Part of a small language model's weights: 3 heads of 64.
MLP neurons of a small language model. Each row is named by its layer, matrix (gate and up: input weights) and neuron, and shows model dimensions 32-127. Each number is 128 + 24 x the weight over its row's rms, rounded and kept within 0 to 255. Numbers have three digits each. A neuron's up and down rows have the sign that makes its largest values positive.
After each neuron's rows, "fires after" lists the tokens most often just before its 100 highest values on Wikipedia text that the model never trained on. A number after a token or word is its count.

L2.gate90:139142128122147104124135108127147148108143132131134130117123099138076148170120138125075099129142088098132129133110127170145126154125115147165086174141101125085155113121164156118105115117130128166113132119163118134129111148132140067145134077147106096144142142156115182121138109135103168124
L2.up90:135147105183126168125134104134103149083128145120119108136151113142131133099143092155142130138127109123140125126117153147125117181114166151129127140163134134087164140129123175149101166110095091109166097108119127136108105164092117099132136139105138138139165146144107158138138182124105073152
fires after: " R" 12, " re" 10, " r" 10, " Re" 9, "ss" 8, "un" 6

L2.gate285:106162161092128146119202107103117146140120154152121135100178122152162092170127120086166139134155081126173108093124125120110127128134155093124121167120108118157144142129125123137157125110123161145118141091151141128141082146177130101130183102145108101153171157118133121157127128085152156109
L2.up285:127143129132100116151173129126134074144097148145108153124127081095140112119178056122137132144172116148154116148081101125150180112121156122169104170147083160120126115139156117151140141114130124092083123124109105142112098132141140063114117111159118128148159135123137123156117113100103142097
fires after: " R" 39, " l" 19, " L" 17, " r" 10, "a" 5

L4.gate80:113114158131131134113129144146125129118135131146115154159146127134135123098102087111140124137082117154125150109106167161111081153125153154108141095113131113132124151116172133152158119078156106177126140102165143113093118154182145127144116123125099135158110148082135125178104096172123143122
L4.up80:142124162130162097132161119092150140039131136122118123142141188096131164070120126104142126114136137123153086108063108140139145106135134136122163165110128116147103150088192110131135124129105141144140119118122137122100132087097151116109106133162123087135106108154111115165130159156134141134
fires after: " to" 16, "s" 15, "," 13, "ers" 4, " which" 4

L4.gate118:132126111129092164136117131124112137143100147132117113172132156122123147148135164099140168086181144151148126170103135102134104186125141121123103161114115105124161130110109180148115136116100168106105152143141141095114103138137114110105139091173107096122164150118150133154106141132142062115
L4.up118:116149140124147129110136158114111124068133098107120111132128114110138143162159199141110121105097179129135112111129090125079124146142133130087132093123150115143162135083110147123129125158141133097101104159203119110120114102128135143136133132126133171151144143163086163133101115133109130115
fires after: " b" 21, " B" 18, "B" 7, " R" 4

L6.gate232:116140122168124124044125112147094123115132141143153155159098142147140084141127132107104156109093095108134111077108139111129103127123120135106109134153088095134137101159133122136114160112146134115122098134173136076124108103116128129122117141117124145114081129140157100149113133098160134119
L6.up232:103149151149145133107133097169132125133110122140143168078136147139118131162124090119104170132124132145130126137085157130176102145118186112080106141160092116084150107138134101099131135102128125110137118148129137101123128156119063092127145105155134128106150118133130135122093119103173101116
fires after: "ang" 13, "ep" 12, "r" 10, "b" 6, " form" 5, "ric" 5

L6.gate336:131111134136139157097143129125104082143130163179158144180133174114065141157128127124104126135123103086168119147115121135099134181129121115123111152095137117127093130118150130133143134108142129151162125103103167137129121096139153150129152086132179107142145157130120124146120110131148141155
L6.up336:126132107118154133138180134091137093151094174126152131156109132145084162118110166106137137124126111114116131096122139096105109125097147114180114098083151126130118154103081114133124137088160115152126128086150103126124138134117124178138118100149168148165131142133112135136120081168125131118
fires after: "\n" 42, "ar" 10, "ver" 9, "fer" 5, "20" 5, "2" 4

L2.gate63:122098156145163104166167151115157126118087113125124124116130149134129158102121073096141115119150097118157173105130138081133083165114147102095143145146121140116128139128168118141155107168105119150101104121143134103154084131109161122114116121079095138092152149135118098168147169134118107096
L2.up63:112126127147113113115106164103145093114062114135120100141116122145131141167128090078110103115095137131127097119100157138171128101126122148117144136132130127101160156113137163115119118125136108122091057135112114114134117080139093165151155115110097118120121155098130074143133139133151128100
fires after: "ag" 22, "a" 16, "ang" 11, " " 9, "en" 7, "it" 7

L2.gate310:102121137126107107125132173095147085146183154133096146128098124123066142128097083135138155164140140153072155100099118118116113136143116115123125152130111165133086070148115113096118155125174103100093113133120127150186115149122157108103118115125104118129150179103196138114096126150166122133
L2.up310:186082153132121108100136116110142170132160142132129107105093107169137121117152152116152129099095168120076112106118124110189139150178100155090104134146166146142110102140164145114100085129106098102141088135167120109145133083119129138127131118120130069097127153109131131111132113128095116153
fires after: " c" 31, " t" 13, "c" 8, "ac" 7, "r" 6

L4.gate375:081154136147136154152119134120148106144064171135120173132122125124097120129118088102131171164113124109129142117135118134106069116118134101113123139112136094128115130142142159178133081162111127154130158108097155114096116150184145069122137094095107144143118144162145111140124121094104131099
L4.up375:086099097140106126152154162136132123104139134147106110129161153117065143158144117108123180160111102174138131136145086140114146095112169124103174132170161120107134096130107119160168117117137111102137148098147123129110125123155143136133106140115097124152112152096126120123111078123089093103
fires after: " R" 16, "eng" 15, " d" 14, " " 10, "r" 9, "ec" 8

L2.gate37:062117200118133108098127139161122122099153116125142159143138165126090072132082140118132146125097110159122157110116157123110124178137121076118133151166085142124117157117164128075142150138155126140128094118148147100163092158105147122134119144150162171165127149076114124130092070133142122115
L2.up37:144128155126100142123119142108098124142123169088125141126146124128125111119082154185164112132064114094136135145160100133084157141133130107100101095178122149125172137092180169145133091090158155091089134130137139121118129153142150097143130080083166120104120128182110083140136161103151126134
fires after: "er" 23, "om" 13, "en" 12, "g" 7, "f" 6, "iz" 5

L4.gate362:109154145086122095092132154157133122161128164107092148156150129110108124154113140127120108107120183163130140134109145094149111119100137117146137138095136150114106078133123125122172093095157105127078128152129084119176129113115105138140109106158135089175158140131113114150147107109182136128
L4.up362:120187131132130116162135134113111123122092140076122112102129141123139148136127129120104111145127124116140120124133101118118162145135137151072143096137155136157173135081148144112142147092151139116122049148152111159118146118161133148130140115125105129123134123154113130136133127134134122125
fires after: "ar" 18, " l" 15, " st" 10, "g" 7, "l" 4, "el" 4

L4.gate49:136143102131132140116166149112120084114118159126125155125149125101125106172082113105166127150129089095163180179131155140131102128115112132149089122137088119134133101157146138135138090107145130100137167164124141120148083128158096138147135135138113139121093144137148173140148103147176115062
L4.up49:103084134135114147131158120142141105149142114155113108124177135100141162157104107162100161138132128106096131103102127131187173123110151112156112139143086125101113122142123152141164156120126186140117122094131089109147132140158153125118115152162104154122143124059141130123149105137097122108
fires after: " d" 26, " R" 24, " J" 10, " B" 6, " D" 6, " Z" 5

L2.gate326:108133110071089147128111163112081102093156164109135163134118130144144126132114135182145130131132121147133153085134077124144170121140106144134144101117126071118123093146122159107120159105205091128120132133137099108140088118100200136077120137144142143131107159136139105145112113146129115100
L2.up326:164154154105092087157126132140114140129167127132117114152125135128125123138159115117155142098195109115126091099136106177139145144119125126112074132123116138131164164100102119129113142093144128163149083115135112099145169118147137130070140147145125087142101136139146118139062105129142164121
fires after: " t" 56, " T" 35, "w" 4

L2.gate24:155158121109125139139168100149067130121136156102131113147133130113080128165119117152127141140122103083139101134153119091155085107083127135119155137164102169142168121106155114165119143106150123157147111113078127098083071144114164141104154141107074101120154156121097131128141172148119174096
L2.up24:114140127128124117123086090137121142108154106128123073147126139129131126158108115097124087121093140144096119115134106135138125092130150124116122140159101160122129096161145134160113143070119127167153082087101146169118102114139147086114168114172123140082159126134115137133075166157111121115
fires after: "e" 16, " n" 12, "a" 12, "u" 11, " A" 11, " N" 9

L2.gate50:085177104098135148127122155104134130131134121129108100153168155131142094120127118101130165163138107106138153117171118077129137133118135108173116095131102134109162116137131158156145127130168147162106135132109131077148108101107132113123171141106136111088166178115120170123118147119137117096
L2.up50:122146136163161100110142142173142182101132135116148127134118123105102095116096155101139117133131108092119134089136146195137104167128182111144116113126178118117127142124098112152100117129155145161117136129121138109078138121127105115178158152094104150148150129156136194181151151117135124155
fires after: "re" 21, " p" 13, "e" 12, "ri" 8, "p" 8

L2.gate127:123121135119118118135148138108097131155114115095148086142155135129148126129075134137144146111146153184115165118127113163139097165146112142094116111139093111131107205163133132151094131128137134155165113088144088165086111177116125103124124115117144107134136142100165133147129133108125119142
L2.up127:144134114142085110136109173135156114133116140143091123120125133137087101101154157127167142093122137126133127104151156144127206137141118133117082108132125140141130133115079108098069115113122103127113129137133124179122101109110139147160116125118105116111098109139138078118100122143161117122
fires after: " T" 14, " f" 14, " sup" 13, " to" 10, "T" 9, " F" 7

L2.gate221:149135155103140113159129125132105120108114125097095129149147139138070130120188115131092119127139120160127100141130134151111157147147136121116109143142137125122107119116125129099077160105097165166144090176066151100118068142143112124126122110122148101110130140121133135156128165118125130109
L2.up221:152158132114144101113119124129146157070102113101111141160109155128185099095139161133110135122098092130163136160144098094098122154105137096125080183130147093162138111127152137138084088110126128099131155150136100153108101111162094124152080127114129129116119119143110157132108144104128143149
fires after: " M" 48, " m" 17, "m" 10, "em" 9

L4.gate15:141128135123121146100132170136152131091147132164093123090132120096125116140130129113125087099104137124126134124099093151095097151126184140137122183150121191077108100140138140136153099132181175128075118136120092134122114095097113138169129141125101103170119170149159150149120102145131107070
L4.up15:146167113122139119137130128074119083141119092150143111115151145119124154181157112133048188138130104149131129140125136074120144115119108134125092140145110122114101088100129151119146088143131109147160160092105158177122089095120102115120112127102148122136095113115148147140107099125120114107
fires after: " L" 17, "ou" 10, "i" 7, "u" 6, " l" 6, " Ch" 6

L4.gate77:139169136124163125113143121166121171118103141149142184117156160149117124165138121128156170078120092134149147128142178135131106145111139141105165076162159081129076188108147138149152077134131137136130089147124134132117109121150124081127107100152105113167115151123133116137126127092102158122
L4.up77:129168107117103113121125101114141130147106124113122132146155077133139118154139098154141147168128134143181127098126129104121120103104120128189084100143113140120083095163108149167141098100101136133130139130117150136051105151136107123108175146110159142117125151152157135157134175098186115154
fires after: " h" 19, "f" 14, " r" 14, " f" 10, " L" 8, "F" 7

L6.gate105:116151102119153110060152128178115120092163162105098143139141150136105144143165138099129130176115100152140094098114136158143102142121166131127099161106090096078125086091080141091097130120158142145108104146149126124103119134134153133132141135139148145108154149101129159110139117122131121094
L6.up105:114138138114124100099112135096092128111122112137101135137115119129180133096142135105105124091181154169121111144133134148131170158148113102131085110083140136109128105123130140109112127163109162111139105103149092084112112121123139130172204108122112107145100151144117095170128120122093100141
fires after: " He" 17, ")" 16, " he" 12, " is" 8, " bec" 8, "areer" 7

L2.gate162:114155113084155114096144109103137144150157120101119120146114150104136076139152116117125169143128128124118121133108122135104115123132085111137151162111150108171124142135131107112096106121146176187131131107120119112141096150098102132129108190174113120153125192106131149118112094117109087105
L2.up162:142135095123158140138106134134179133121142133143167106112207142142090137146139103120104123119128110115104068097047139106152089108139154164103129137143104167118102157111128107114142096165106109112173153133142142119135132158146087131111161123151091148134135114143124138107121136142131077108
fires after: " E" 13, "r" 11, "ar" 8, "le" 8, " J" 8, "b" 7

L6.gate333:130117148106171118158139154079135112108147117150106147097165158124149132138148098124167133178141128120149139121147088112118105137086099168141109120140131142127145118141128147111124132114159133136137161120134142119137120142126127127126136123159110100152128163083117160113153104056096110110
L6.up333:104097076161141130127125126134125130088136147155182114151179122098138156105092094103118135135111106094170120117130118113146147148104144141128139134146094123076172130127114150134126146099170129139125113124088143169118117152162112156080132123119145114093123149132113143113169128185154132127
fires after: " dis" 18, "R" 13, " R" 8, " |" 7, " re" 7, "is" 5

L4.gate129:121152111096141153083137134125109136117132169089136107137115150092157080115111148109122149150107145184135120110150123133100113098126139173140094119119115122119164103121132129133150112137094129135129147117099163102116066121108145103116097125127101160131130164149141120155123129117164147096
L4.up129:128081094149110139132145123127158154097157150138187086119179134115135120109124095123162113117127128125146105089155127126121124127151121120086132080146171131107124132135126167164098135110121140174128126094122147101099124139171136126088105145125128160121122142113149115092101171120114128158
fires after: "op" 15, "O" 14, " p" 10, "p" 9, "ro" 8, " K" 4

L4.gate21:123151133075122152127127126137137140147128146125177137154117138112148159125082137151113133117116133124146138121096107114136090167136139074149100178122101082151121158120120116155155126112089171123130124117150116082157124149139105109113163153123131126157147158098159152127140153125077134109
L4.up21:133111093120162172129091119136081120116150184089137097106148137160138076121083149139120143127134097128107132120166153153083161150106125147112104135148117143150104137079173131142120106137118116098142113155132131139101121085118120106125134169164150114120107108159135097144143143136146117128
fires after: "om" 20, " F" 12, "ep" 8, "f" 7, " comp" 6

L5.gate6:096161153121106127135106123143096143102095149152160161123145153135098104144107126076119108075146138111114138145144144136130138108102126121090170116133124135137143157135153127150134139115158118086134091104100091107135154159168149131147118155156112089120152128118119163083127133163114115098
L5.up6:114138126135154100121112104106150152165112102113170117151089163132148130119061133110136121114079132099133124143149092123126117127124115140126166136099129111159073130182147153143139119103121093123124125163128131103128142192149180143115122105158134192107158138142090126123119143125147119178
fires after: " C" 19, " n" 10, "ac" 9, " b" 7, " c" 6, " N" 6

L2.gate339:106127139123120173132125139113146143091106146121089124171151154118085110144167113149095101129111153179124198108133133155118134146111108155084162146137131120157186116092094129077101130128111102096122143101093092106101088104129118104118140094139132084098131161148140117181118102178153126115
L2.up339:113170152078098131095090159114113123121141134127138122116131125096127132114149098123101085129124142160111137112131136146141139112154072119112111109119114167132130097124130092148106116145096116076109124142142112122114091111165108129173064119140138175072126141153162139100163133145139125114
fires after: " S" 35, " s" 31, " m" 12, " M" 5

L6.gate207:128149163119142091095132136122079140092173187084160121093158169111077117137110112142117113117140144160170113111135086144162136135119119124126086162144117118126121114085104124123135141115145134184158103173155143089096087117136116146148125116126117097164149155195109116139140106130107124105
L6.up207:098171130146099123156124155151128145114117141169094074127203148145143116106150103102143084152125125164136152123154187114102145121170116117175081095085134089136111158117080113145114113145129148081105125143136130155091134093139172159121146146119107132140127124097123113107108141109100085132
fires after: ")" 15, " bec" 11, " one" 10, "re" 7, "oin" 6, "id" 4

L2.gate283:124152131129133146146144102164108086128153157144091120127123120154080142111122111158108139164097078090131120140120112151140106117107146124139160184118113113136128146137147097128134139087088114126143098140132077119150140161138144130155142121117131098147105155096112172129125082101119137130
L2.up283:138098111096138129094112122141163117126136154081118147131112152125085124087129078127113158147138159119124078135072108148141138110133137159121089123118062174122100146112175136077141139137122110122169128116132133110134118106138097128099133120141154088158081125108121081108137155120153118133
fires after: "oun" 15, "f" 12, " m" 10, "m" 9, "w" 7, "ell" 6

L6.gate154:139105140143141109125096115156130151083130172121123101164119187129078148116148098087125101119092115124112182122137139148149082095149155098085134094101147143151114118111143112132144144122108123127109114148065137129154083095141141101162174138119210099137131144152135146183152137115094098132
L6.up154:172115139067137158126090153119137154116112135143110137170128133114123113123137145125111155191074127141120117137133125155095141083105150120122107106129126130147126081149119101156084108097087137120129129148126130163119107061091141120152077159107120128140109127152099098094111123106112146122
fires after: " m" 16, "om" 11, " n" 10, " M" 10, " c" 10, "im" 7

L4.gate37:110180121120116115063146115114135126100150113140129131116129159132111113145138147129137126109117125141151142126178156122123094101111126130155176190205083120122139074143097135112114150095173112117080130107117152097132109109167120113111140129165127136137143163104142105121137122113169089071
L4.up37:161102110129127129126152175085188127146157095132116139148111095125136102154098130114078137077110120117075151117120129092145167148097126111169186129116123106093095137120127159163169126106119144159091102177147137096152124123118104118102140137155139139075126106131141117155133136089115100112
fires after: " c" 39, "and" 15, " C" 15, "r" 12, "ert" 5

L6.gate70:155137147087148127103116113145084139112120144126086132132151170124163124118142157123145094158127149141166133132097140143090135149155115115121134153128125114109123128130099129139111119146138170128108175131103126138132109173154127134109098090157145195106144152129161117151090156128164119106
L6.up70:147114158100110100154147098159056147105147125138115130124145114131152160175139155158140138124156105164133081154127137123162100098116157143098155081124133142117135150135126128119091150092153160106168207159147122137120130093060138182127093099163093122149104131103135141104118110160100127140
fires after: " B" 22, " b" 18, " pro" 15, " re" 10, " Pro" 4

L5.gate95:104166121105142128085154140126125127134151178171134135115124153138103116194143105181133144120118116125144130144138157128146110120150121133105158149110144133127129152136133118118147076074171142160120135123165124077138139125159104148174147159161115136121135159124148124125141091129129119087
L5.up95:125078109106088130168096117084128151157141109141170148119136092173111114153101127113147142128157101104114116090108128129105105137124125147172140134140159082138174188151117181084107129109124122168128114135125118090133148153102160121122153142132177151131136109111133148128174149139206117125
fires after: " R" 12, " d" 11, " pro" 11, " l" 9, " r" 8, "if" 7

L6.gate101:109179128108140118168120128131087115136144115091125137140152127110150134131118103139101135125163134148123141151166126111116072169133093129130126137099150089145151099162145121131131134099097097129139133161140141158161087156130095091149135124112171111116107165134131132131112064066141144117
L6.up101:156140092086128131163081084121128135104163117140122161144145112106115147095121118156135157152129135140141128129179151111137130106138112154109132159118112123103118108123103159082126131054141097124139135129101165146120094116113118166125138097093142125116122158144137120137168089141136126137
fires after: "." 23, "7" 12, "5" 10, "00" 10, "8" 9, "ill" 6

L2.gate113:100129138125090161111154143094156098113122127074143168151139119146105093113089133100125115120134136139120129133141089082097123115137113104137160109140109093156110102112131153133120154129126065109106115090138124130131109134138156098128149120127109117130173131127105091117126101093098158101
L2.up113:099126125120131166125135123093137124097151156146137138133092122124124108127089143131104152144146120122148108139126109116164123155148158160129169151119117131080157082105150141130127161117090141159104115091069141112123111120123091130118104117168112076093135133163112122155139138068120123096
fires after: " C" 23, "re" 11, " c" 9, "c" 9, "o" 9, "u" 8

L4.gate322:129155145121149131109141148132109103128110196076092155121130144136112116164116103121112101168111108151140198144108069122091110160112127142130147148138125166104130125111162127116169127130137116091141098129073166125172089161127139127115113150147089139132123142116196153163120086121120150118
L4.up322:097127113145111129140158168140125136135107110133153079158165096100092162153134176117133121163120116160104119142083120132119124139147193105139112124115159126121130091112147175139163109098123090096096165160129142151073136100143101148062145144133148128150139136127132133104120137113150116148
fires after: "os" 17, "is" 15, "en" 9, "u" 6, "i" 5, "at" 5

L2.gate163:091115137123128136139124153166104075130134178167131176119113123121118124111120144128137150090141105080141114113125166142132140149129111124131118140126175127163154133105135067114129133135135099092134106095139121143101100086117141116103126108082124105124127184122141150184140087056082139104
L2.up163:132134131119129120134143162098200121131138160153122111105173116123118100167114127127138168151125156178107146124116153148131125142191134118108147110155159140157092094183096138053146077142119146120144173113105130146121117153137157132131090123139086140160115134145111127104058150108128097119
fires after: "p" 16, "gr" 13, "eng" 12, "r" 10, "pr" 10, "pl" 7

L4.gate45:107160140109141153100145138073155145096147129112130122192137124077127133172138150141139129105174124068105163147141147110139086110097112129159117093098102135133159122135123092138153151137106107084128103136140117188133123130102116156158139086127153075134142153127145133141168087181110115142
L4.up45:162102144170101101109093111130118149130121120127155174158149113110132120142141121107105117081116119128116090140087140121099144084113062128124127112131117139145131092145095081094097137073142104149121170146137151204108120143176171128152089136087179110159091108075120124098136121120129145141
fires after: "er" 15, " R" 10, "om" 9, " a" 7, " c" 6, "st" 5

L5.gate210:121133128123141152097098136129107194134118128161120131108175157127146113148115106138129143123115117119108117160168137096127147105145082194119147163099142117132156146103124120086160120083105102119119129160162095111139106102129159162108157139171077105099143171109151113157154151115103138117
L5.up210:158113124133139160127138132130128140120131110126128135139122104149120113122098108159137151112135116109138156096122067122131159120127132120136140118146122109157098120155155134129130088124100147116094143141127132109175152131143105102124139108122136180145161086126099125154193135130138132149
fires after: " or" 17, "or" 8, " an" 8, " N" 6, " Or" 6, " H" 5

L2.gate248:167107113118117176092119118141081092116129116121097141141126188117169119096112128122108134097127138102136090124163130187081097132098146120146119094133102143163138157110164112102098131105118098120131106150117119140141130102101156138125163120101109129125126155082150168127101162123120133112
L2.up248:124141125135165207128150105131118144113162126145174125142135101125122097075143112150067142144123145074117150122106086086158116132153106108098136150163119123110109134093126138122123167077091139125120113140110097121162150117142133129114111133143132098152149105124124126117157169141171114133
fires after: "f" 21, " m" 14, "l" 11, "il" 10, "ast" 7

L5.gate138:111141113133115173099186116119120098093108135081125087110164127101111163153122132104127154110092114138157145172135121130138080153086107143147136168134139131122133064103117090120128117128158122064145134122103102095155112127133111137135176120140122164112131125088180161098164132092120137085
L5.up138:110138102134133156062156115123149142090129129109131103098104126151118088086143141110140129142108129144168145187142159112141130115151159164100112151175072155131126106141161115148118116121133162134055131128094127115129085123159142131156104136096146136155145126083120161141092139120140130105
fires after: " E" 24, " c" 20, " C" 17, "c" 6, "z" 4

L6.gate106:112118147146145167111129131139092131082129140109134136107116125148105185128157117130132158143140124118112127128140157164127094133131111153180122154163100120099133136143175147168121121148162140138136155123118112123091128130146122128113130111104101129180159176122136135103117125116108163091
L6.up106:087139162128104114111123137148119092128078113127127160162166175114078191120129101107130111124080117118132130056156114148116139180107112187127107117154121158085159158128160177085108132125103133124141130112105101125179123127152147130146121110143135153093126119114115088117136130144155154136
fires after: " " 56, " (" 13, "w" 4, " N" 4, " H" 4

L5.gate209:128136114121132151110148098092131180147076130085155138177094104117162123139120151123128101110114148150119157134146135150146096141089145168157143095142146121152161139169114130165134141078103131112122130102169128121163140174113167121099124163130111150101127131153124131138118135131138109104
L5.up209:130160159150107129104081133141097168153166098166120154136121128125118130092135193136135138096154121141125088141125125148090149137115145091145091100097143110138132158151133147122117109133108148160142122164097114106065124131135137171154111127126136112137130132096103092139128130091160131094
fires after: " to" 15, " bu" 10, " t" 10, " T" 8, "ak" 6, " d" 6

L2.gate182:095146107096165108134175179078140068105147151163116153092146120095142131160071147135117106154197102153099102142087116132137119170118121089143173100137102148093139120099145127124166121143130147117103126143140164136159115126188131154088143135118122147177130154142101136142192099126128109105
L2.up182:149144134166104147142143098164137126109120151141102119090153154125124193143165132110138110094116098118121097155137129097143117137106149067085083110118166117149130115106136146126136158131133151161117101149140110126151139068167091137160124128148100139142118125123169124110146084190162116122
fires after: " l" 13, "iv" 11, "l" 10, " Gr" 10, "g" 6, " gr" 6

L4.gate290:127155096106137129141135124136146092086144149127115145134168129082106144177159108118150154135182127128102101096117156139155114086123105117116109151104108158132137120096102120116130123112107126162133141143187167143122112159179147134092160119128124103123147176132131104109092144144118122142
L4.up290:093094105113112143081144134100079122133143128144138139134135124108158151110118143136097115118169101099139117104135121130135110121143155078137152157117143060110112113119149139153155132115134134134114153118149119091119141117148159132117150133112160136149152117157122100130150175101129153124
fires after: " l" 20, " r" 15, "d" 13, " h" 6, " d" 6, " L" 5

L4.gate247:086139103126143122173183146104139097116106104124066178149106149097144139121143140077113146182141128104115133109120105133107122154122144160156143151128150109094144107130134115131104124115139160144160149127088109135141108120146123140118098105133123137157153141099116159097120105100111161120
L4.up247:117113110133149158118162133152125124127104135105082119145148139102116106153132105105093097158075137130131128111108140111080176136156123172139126154116127155105107118084108105124163146139119127065100114145091141131168123126120087147141106171135070129165113128148121107128152119139102100108
fires after: "os" 20, "i" 11, "ot" 11, "is" 5, "at" 4

L4.gate323:114112141105132117102171168139128132132144144161128129170141141079086116144141127135129182113117090132164143120139140143155150124104114110138146165145131146092152103152095095128105111121163118169102133103111121119112068149153184132146119116145175158139142171079150145136132138121159106072
L4.up323:135120081125132128128106135122199121132120154120131162134124104141088109149144122120149141153069120136127116093115107098099181083124137096113122132125118119183101119156156129136171088109131100105118105068134146177109118120160125113168141131120132119169108141119116159123098140177108108131
fires after: " D" 34, " " 10, "3" 7, " d" 6, " F" 5, "f" 5

L6.gate132:122162150134155161122119119113107112124113123131117136126122130133077100160103065150154155104147153130146123116096139163082127194103115130135096108124147142085124089115145138122154097139109144154122141117116084065115111122131164112118144108097144148089142151126196167106162104093088159128
L6.up132:128115151134146168101143123154122128159137099142134123151104160148100080147129104091162151107106103150151106087126113154148110142158124126120139139138064113097181140164085148131150119173086174138114096157128102103138105097133185127087127149135141084098124124127139109116127138121115172108
fires after: " c" 22, " " 21, "ang" 14, " C" 14, " n" 6, " N" 4

L6.gate314:072125136145099110073161165158122130095185150130150142108101173115138144110129172108136138147153098114148141129120197104151087114116140128119133121122140176101135122141181124132117118122136090116106120133104084134167093106137136104140096130079102108099124166094095136124123153123135153111
L6.up314:136106176119141059135154118144080086146148159127128131104143163128135119084135132105142144156127103164136176150120138168143109084101100148096160093108182159107136118157142124133144124114136142136117166172146136122109096134113126133105125123116119130138112121102131121147139121129142101158
fires after: " d" 21, "t" 10, " St" 7, " v" 6, " ind" 5, "y" 5

L6.gate18:136159119107110135134127128074109161132151156073148086154113137106136108099141143090131168171086100133165115106159131122102108116176168165144120118115152113133148081128175140142114136117166151120121144153106143128130115095091134105152158105111114181144094163167138148177115130126145140096
L6.up18:146131129110103112110166157108133122143164106098142140106105092116107096138126158079184093131139140152166124087129102145154123126148149082102134103128119095136131123127177178113124085094127142174160138153089114149093154087140172125136121180134144115153127134123114103113093154121152128118
fires after: " to" 14, "urn" 12, " t" 10, " r" 10, "ak" 9

L6.gate380:143135121094114132144124112131128091103185127134133100110140132118143115137136118107113124122134147114106099123154174125118092140107116148128151155158143100078118139132118126119196105131116101154117092111133156154122109127128149094163163129106153145126090149156129114114137149140166113129
L6.up380:126119095121067092128095128162110147143086132127141138138167129115153118117084139138119119166102151142152149118148171123132104158148081184132173152146103158101090147132072153111114063126126111100134108097144112147128120117111147157155105087119147102115118155112080104109134093112145141122
fires after: "." 78, "7" 7, "4" 4

L2.gate298:157105148108123127117159115120161083149134125133123136115117156148085134167100101087146100113130181135112103094142145093116142152163127118143183125116128130146115150138170178077143135166134105156156105148153166132095127136103123155119164110139100129109140158096118121135191118112097100150
L2.up298:160102075130120144127116112090092139122148102163152136154104112124082112121121164082101111104134138118143093141118133157124143173167135160116163156146107134146136093147146181123137138145148147110155103145084141054175152163134125107148136075138160138115127133134099112148150132131161116135
fires after: "it" 22, "u" 18, " G" 14, " g" 12, "g" 11

L2.gate219:099113095094130136154135169116120080061189153123116119168135150142136111114113120150149123119172159172117099103108067122136121131140146114108154135118142140096151108128121155124160119144145115206129122087131134140119141082178122138108131095164092145129112167130107109157124137107151094084
L2.up219:133143159131138144127118119123124172087137131133132105145133094135135126155160133115150131074130102146126111151150132165135130110179154128106114088163116153138114105099084168118126120148125082138118138128107186149141126111170157116094139128098100140157152129149112144145130154111157104103
fires after: " p" 14, " part" 12, "p" 9, " L" 7, " f" 5, " g" 5

L4.gate333:106133116118158171113100114113112112114155137103115121133123146116118095128130116086104107143141111083111159135150149159096116125114112161114141154117112142121149124073134134119170082124106087145099147145082181095097106111113134110160102143097152143093120149173135142162133132083102120109
L4.up333:098100085085149154157103121112193113085158079131089127142140152145086145167118094093119108124132106139167148156137129098136097117114116138118166130127170122105093137142124109124112097106124104164114131115136134166156137113178144159079085159133103115130109129125119119073138121124080121155
fires after: " p" 17, " P" 17, "p" 12, " qu" 5, "oun" 4

L2.gate261:127117132071123124121120121162139100089166186145125110133148157123157114141131119097141113114137126104141106093138112116153100140135136076137162106098125146145149191120118097114133119102129095144114135148130103100130108120126141170127143163150114159143136162081137135165088142117123107109
L2.up261:144101154150086153142112153108146127103114132103139136118094092101113130141113145113130103114156177151113154086145113150102148134118144131106077090153124142121162147134177150097112143150136138159156105164130145112140126134136129163142147134112123176133147145168087133126144101113128120126
fires after: " f" 16, "|---" 16, " g" 9, "|---|---" 9, " G" 8, " F" 7

L4.gate381:132164111126166127093123151139151108154147169209139152128131119123081092111128111142121161126118128123137099127133146146123149103144156142134129142118105142093108130156094164099137122099127121112105137110130100095140112119128129114133113145166142121141150162175162123096220154148155129099
L4.up381:137184093136126130125117152107123129121109110101146135127134107133119095098131150111084124131155134144120123153117097103086130151107174159147125126080140097089163125122134214138165115137131125102106101113119130074128127120088121079118117104155142102141127134157138137148130071104095117140
fires after: " c" 20, " C" 19, "c" 18, "or" 8, "C" 5, " re" 5

L4.gate4:101100130071138151112150131135112072150184152157158100151095132131105103139079134119097139164113114131120111097123167132100126099132131147084153161169104144157114124137164155103125112148105174089113135116136088139078081107149119163120126111114132107137081170142139124132126104120158140110
L4.up4:123086146146160126104163138135159175132121086166106135148128184138158173147118065145137116142151133108138086120149153135122107149093109151123143128107084123120096118116106102117180123160151124118070120122130111152130159103069163129108083146143114097135116136158145120135089099077114144085
fires after: " pro" 16, "p" 12, "st" 11, "19" 10, "l" 9

L2.gate10:083097097121153159076166126148139134119108150127111110119154075146142114135127087160115151146116108157089143106139112143114124158110174120139123114141110105094124101121139157152113121139138157152155134141117125155152108152131130121169154128132124166163158158127103164107157149129125105126
L2.up10:143151190137142112179154096095092091145093108130145150097165127155147158137170117165152086112138107146131160094108100145147134129158115110098129124135142130149129133145143156119150120126126084162123113174123128182080104095149184123114132106108134146142149133114151146136152178108180128145
fires after: " w" 32, "n" 8, "on" 7, " s" 6, " W" 6